From a checkpoint of a small transformer trained on Wikipedia: 4 heads of 64.
MLP neurons of a small language model. Each row is named by its layer, matrix (gate and up: input weights; down: output weights) and neuron, and shows model dimensions 96-191. Each number is 50 + 15 x the weight over its row's rms, rounded and kept within 0 to 99. A neuron's up and down rows have the sign that makes its largest values positive.
After each neuron's rows, "fires before" lists the tokens most often just after its 100 highest values on Wikipedia text that the model never trained on; "fires in" lists the words (lower case) most often at its 100 highest values on Wikipedia text that the model never trained on.

L15.gate196:65 50 43 60 63 56 44 57 54 52 69 48 57 93 52 36 59 48 55 31 48 64 48 55 31 53 73 69 69 65 35 46 49 15 35 83 66 37 59 28 31 45 47 61 49 13 53 47 68 18 67 51 46 63 17 42 39 72 50 42 61 62 54 57 67 45 44 65 83 67 38 24 41 72 64 74 15 59 73 66 50 78 37 58 60 55 71 42 61 42 63 69 65 43 80 15
L15.up196:28 55 63 42 48 77 43 78 61 49 38 45 62 66 68 58 77 45 58 53 38 49 53 38 65 59 65 70 45 78 44 41 23 55 42 74 26 41 49 56 42 48 50 51 61 19 45 60 35 71 60 41 64 55 46 05 44 39 63 57 35 33 47 71 44 62 48 57 07 47 39 60 39 49 54 45 46 23 57 42 53 62 49 64 68 84 73 47 57 33 70 51 38 29 42 49
L15.down196:44 64 62 63 42 70 57 63 41 53 54 36 47 52 51 42 51 49 54 74 27 39 60 75 58 41 51 30 64 49 49 72 41 72 64 52 24 66 38 84 47 27 66 49 51 56 53 67 50 48 55 52 18 66 39 38 48 40 48 63 54 54 38 43 54 62 53 71 39 39 40 42 38 59 49 49 43 67 47 31 64 33 44 42 50 33 39 30 43 33 54 38 58 44 43 46
fires before: " ", " the"
fires in: "from", "of"

L4.gate612:81 28 31 56 48 74 50 56 50 30 21 69 43 77 69 46 35 67 20 25 67 40 61 53 61 44 54 85 34 48 13 40 39 57 54 57 37 38 38 51 68 45 57 64 50 65 71 31 56 31 48 63 38 33 19 44 45 57 45 47 43 44 48 65 63 52 43 66 37 53 28 33 28 55 56 78 38 46 59 30 43 47 53 48 68 57 31 60 61 53 37 35 67 60 57 38
L4.up612:64 57 59 42 52 60 12 67 49 45 43 31 60 43 28 30 98 45 42 36 43 45 54 37 45 38 68 73 65 37 89 56 53 71 51 60 63 51 67 34 73 47 58 73 76 49 48 76 34 49 20 53 59 55 56 22 65 54 35 68 61 57 38 44 54 58 49 58 24 71 56 66 57 54 26 58 12 47 63 57 38 42 51 52 73 48 26 55 44 45 39 44 25 49 41 33
L4.down612:34 56 78 55 37 35 41 40 71 45 61 26 60 42 22 43 65 33 73 41 51 26 41 47 34 26 92 53 76 52 81 30 43 56 58 45 43 59 72 37 44 69 29 45 63 43 40 58 29 61 24 53 50 64 76 38 61 47 52 55 64 45 14 37 49 61 77 42 33 38 86 63 56 47 42 71 53 74 77 54 50 81 48 56 64 26 29 54 57 60 34 44 29 56 37 59
fires before: " ", "icy", ",", "ar"
fires in: "march", "june", "policy", "january"

L5.gate190:51 49 50 09 40 43 77 42 61 52 52 30 40 57 63 58 28 41 70 41 30 43 55 41 53 52 37 31 34 56 35 44 47 31 16 33 30 44 31 57 58 34 50 54 30 71 58 23 40 67 01 36 64 29 55 40 31 66 70 41 36 85 29 46 43 61 26 77 38 25 29 61 66 44 54 49 41 67 54 28 42 72 28 61 44 44 15 33 37 45 52 49 42 72 64 39
L5.up190:55 41 66 22 41 55 49 91 53 57 53 34 29 31 44 77 40 54 59 21 60 54 59 43 47 39 48 55 37 25 44 44 79 43 53 48 35 58 42 67 67 43 32 54 26 86 65 49 62 39 15 37 28 60 41 51 65 71 64 54 45 64 37 50 20 73 63 76 54 29 55 55 59 61 61 55 39 51 63 24 43 46 57 31 65 68 44 39 42 46 44 66 73 30 53 36
L5.down190:74 16 56 33 32 46 58 75 75 25 47 68 52 42 53 47 25 41 74 57 61 48 33 59 49 32 45 40 56 35 48 47 51 51 67 65 44 57 38 46 43 75 44 27 33 46 37 36 40 32 78 47 66 37 58 64 47 46 50 49 40 62 41 56 61 60 75 52 41 56 77 44 63 48 60 42 64 57 45 33 47 58 50 34 35 56 54 38 53 39 44 56 67 39 50 30
fires before: " the", " a", " his"
fires in: "during", "of", "in", "to"

L13.gate588:73 43 28 87 16 35 37 53 58 20 42 31 42 46 40 61 57 48 68 32 39 59 65 47 41 35 68 60 48 37 42 40 38 60 53 49 47 50 54 52 56 46 42 49 57 40 39 55 47 47 51 34 84 34 48 41 60 60 43 37 75 53 21 49 50 56 67 31 24 74 94 71 74 41 56 72 45 44 76 41 57 45 48 41 38 37 65 52 45 54 60 79 28 50 40 40
L13.up588:34 38 76 23 25 45 56 62 56 61 52 52 35 40 61 48 53 47 73 67 67 51 50 46 25 22 45 42 55 45 65 56 45 33 46 42 61 56 56 57 66 70 63 30 57 50 57 65 56 69 34 23 69 52 49 47 57 44 65 45 52 56 46 66 48 86 51 19 39 77 48 35 38 80 44 67 59 33 48 66 56 70 72 60 48 46 42 83 74 38 56 38 82 55 69 15
L13.down588:73 58 47 60 62 81 23 73 64 81 74 64 51 49 60 21 48 53 60 39 59 41 64 64 63 57 73 57 58 35 36 51 45 73 72 63 36 17 50 69 55 54 59 57 73 58 42 66 40 46 61 29 62 45 42 55 43 47 38 68 20 45 75 47 58 50 43 65 46 40 41 72 74 01 42 80 23 64 47 25 54 62 25 74 47 52 55 40 27 41 54 51 40 27 36 61
fires before: " "
fires in: "october", "may", "july", "september", "november", "august"

L2.gate9:49 58 63 45 77 48 49 49 53 60 40 56 64 23 42 64 41 50 57 31 62 50 63 48 37 72 82 55 56 45 42 64 79 73 28 28 39 96 56 30 66 66 35 46 40 27 35 63 38 64 61 47 50 21 68 63 73 34 45 27 38 50 49 78 65 50 42 36 69 54 35 66 36 37 61 53 38 53 59 33 35 57 42 53 13 66 36 66 51 50 53 53 38 38 55 46
L2.up9:39 61 45 25 60 67 54 52 47 28 40 53 60 50 31 32 60 47 38 56 46 50 42 27 62 62 73 64 56 61 48 72 55 20 57 53 49 70 39 28 59 54 73 23 68 31 67 77 34 58 76 51 46 40 51 61 60 67 50 50 53 28 46 68 40 60 51 29 42 30 71 53 92 32 40 72 44 50 60 56 34 43 36 48 34 48 45 60 59 43 36 58 83 20 44 74
L2.down9:42 51 48 41 84 67 65 53 46 42 43 64 77 57 32 49 46 46 52 54 67 76 46 41 57 96 97 56 56 67 43 60 71 29 33 37 38 99 37 33 60 64 48 46 57 27 36 70 34 59 65 38 78 28 55 49 69 27 40 41 39 36 46 63 58 62 44 45 67 39 56 62 48 53 44 68 50 56 68 48 35 56 49 32 11 60 52 43 52 35 43 77 62 23 54 76
fires before: " "
fires in: "september", "august", "june", "october", "july", "november"

L11.gate14:72 60 56 64 46 24 69 64 46 43 49 65 64 51 59 70 64 50 62 40 60 61 54 57 11 51 40 59 30 50 34 50 37 54 33 44 66 35 50 41 32 60 46 23 46 48 32 61 50 64 31 66 59 54 61 63 65 62 57 54 69 39 56 30 41 61 71 57 44 44 55 65 57 45 48 46 43 33 23 51 52 70 41 10 34 49 60 82 42 34 49 59 57 39 50 51
L11.up14:62 51 35 46 39 43 74 64 54 60 49 29 30 41 37 31 53 75 31 58 34 59 65 36 50 38 39 50 71 41 66 45 62 59 56 35 43 31 68 51 39 41 50 42 48 72 62 56 42 49 25 72 73 47 56 70 67 67 55 47 40 65 46 38 48 52 50 42 68 55 56 51 52 59 39 21 57 36 36 74 52 30 33 55 09 59 23 44 81 66 51 28 54 50 34 34
L11.down14:69 42 49 47 49 50 52 59 61 82 28 61 37 52 36 38 63 33 67 54 52 41 40 54 40 23 44 46 65 54 61 41 61 73 12 39 49 56 51 41 33 51 30 78 17 53 27 57 48 49 49 50 60 59 47 43 32 65 96 57 16 76 37 29 42 43 62 62 41 36 08 51 53 42 33 41 57 43 71 44 59 52 54 66 33 55 45 59 63 50 70 58 25 65 60 43
fires before: " the"
fires in: "of", "on", "to", "for", "in"

L3.gate583:86 58 45 74 54 49 62 55 73 57 38 73 63 59 27 59 53 69 27 53 52 68 45 61 45 44 67 42 46 43 43 54 35 58 57 52 51 44 72 60 43 85 37 50 53 15 60 46 61 45 42 89 58 36 31 62 39 72 41 44 56 58 62 73 43 53 49 67 53 75 40 27 48 32 40 51 47 51 36 28 82 61 45 74 37 62 67 13 70 68 57 34 30 41 50 62
L3.up583:75 46 56 47 62 41 51 69 45 34 50 34 57 49 43 57 53 72 49 57 47 51 34 68 53 29 39 32 61 47 47 50 33 37 54 43 45 43 75 75 34 34 54 19 74 33 17 56 25 00 69 86 49 27 48 61 28 53 35 30 79 60 47 62 44 50 79 69 64 80 41 27 50 54 51 62 28 55 49 33 65 66 44 60 59 35 57 47 54 48 59 49 52 37 34 81
L3.down583:75 46 48 50 24 50 71 57 24 32 40 49 59 68 50 37 47 44 56 65 33 34 45 73 49 29 65 42 54 43 69 51 57 61 58 44 33 45 49 44 34 49 41 51 59 00 30 61 34 40 56 55 58 56 57 48 60 31 53 53 84 03 43 63 48 68 50 38 45 81 33 61 38 58 48 43 62 42 59 45 42 47 39 46 62 74 53 36 40 58 47 35 58 41 56 68
fires before: " "
fires in: "january", "march", "november"

L4.gate541:49 37 47 37 54 26 71 51 59 50 54 49 54 60 54 86 51 80 46 46 56 99 51 31 49 59 70 47 53 47 53 53 48 26 20 51 66 34 49 82 53 72 59 57 57 40 51 34 60 47 32 51 59 44 75 48 40 46 49 25 77 41 42 79 38 34 76 54 40 40 61 57 52 50 45 49 52 49 56 50 62 36 43 77 52 23 44 66 47 38 29 50 40 40 65 64
L4.up541:32 58 60 36 56 42 57 67 32 17 59 61 58 63 44 59 49 39 71 32 54 48 50 23 58 56 67 59 78 53 55 59 68 38 18 44 52 62 30 46 57 50 52 28 38 46 61 35 48 42 65 43 31 41 69 53 33 40 54 62 54 40 35 62 26 43 37 63 67 58 54 39 35 47 71 51 47 58 53 36 59 64 10 84 55 28 41 28 50 51 69 51 75 46 48 19
L4.down541:74 69 27 31 39 38 48 49 40 44 83 66 81 52 73 19 49 59 17 29 57 60 27 74 59 69 76 65 65 60 62 51 53 51 58 60 58 49 61 47 52 64 41 66 48 40 36 41 34 51 54 76 62 56 38 34 26 43 60 52 52 57 77 46 41 50 58 30 30 31 50 22 78 40 47 47 71 45 21 45 33 46 58 37 42 58 31 62 51 47 30 49 25 55 74 47
fires before: " ", ","
fires in: "november", "september", "october", "becomes"

L6.gate163:33 33 50 51 79 31 56 45 59 48 23 32 72 76 53 36 39 39 56 31 70 47 31 67 26 46 25 86 58 52 54 17 63 43 51 58 51 34 58 67 58 32 68 48 49 53 62 39 85 69 41 34 55 56 61 38 52 20 68 48 67 64 32 42 33 48 50 53 45 66 28 27 28 56 23 39 39 61 42 60 63 51 38 47 46 54 41 36 30 53 51 70 80 58 48 22
L6.up163:77 43 65 53 53 62 55 57 42 58 44 42 72 53 59 35 40 45 55 62 72 47 00 52 76 57 28 63 53 42 52 38 51 54 24 65 62 35 65 39 68 27 38 49 54 52 47 38 51 61 64 36 66 62 37 60 62 47 80 22 33 67 42 63 54 39 36 39 41 51 29 46 51 55 55 57 37 72 49 63 37 44 51 60 55 34 46 32 39 37 38 85 77 67 56 29
L6.down163:56 60 43 51 35 56 41 57 65 41 73 56 47 50 59 49 50 53 71 60 23 45 59 30 67 53 62 26 26 28 53 76 36 47 27 48 64 69 32 43 34 51 16 58 50 26 42 53 28 48 49 75 30 52 57 47 86 33 26 54 30 33 65 53 72 30 27 42 67 67 64 69 50 42 54 44 62 36 65 38 13 44 76 62 30 38 71 43 46 45 54 36 31 55 47 63
fires before: " the", " an", " his", " a"
fires in: "during", "following", "to"

L16.gate412:46 56 57 19 41 63 79 41 61 34 64 50 41 51 61 39 55 44 62 46 36 72 60 40 60 55 99 61 29 55 50 57 84 40 63 43 72 52 19 49 26 55 43 61 43 25 66 50 47 50 53 40 68 46 61 79 59 21 76 62 60 67 49 54 35 89 59 51 27 41 49 35 31 51 55 61 33 64 60 36 51 59 49 49 60 44 50 67 21 68 48 41 45 54 48 50
L16.up412:16 47 34 67 12 47 64 56 38 47 24 62 15 65 43 45 44 33 44 46 51 53 66 54 27 61 40 46 42 45 43 53 56 42 22 81 51 52 74 52 62 70 65 49 69 63 36 42 39 51 48 34 51 36 37 51 66 81 41 78 66 52 61 62 15 54 45 53 47 54 55 46 52 48 51 67 63 58 50 53 47 48 87 61 65 48 67 26 48 53 60 48 44 45 66 40
L16.down412:48 55 57 45 56 60 36 19 42 24 58 64 59 46 54 29 52 52 49 31 48 19 36 60 44 68 69 39 31 71 45 25 19 46 71 51 52 51 49 81 58 42 48 53 71 49 34 39 53 48 66 62 59 61 42 70 21 32 25 56 28 59 59 43 26 96 32 53 85 83 68 52 41 39 56 38 61 32 71 53 58 50 85 64 58 54 52 53 21 61 43 79 37 38 81 56
fires before: " ", " the", " well", " which"
fires in: "from", "in", "of", "as", "for", "by"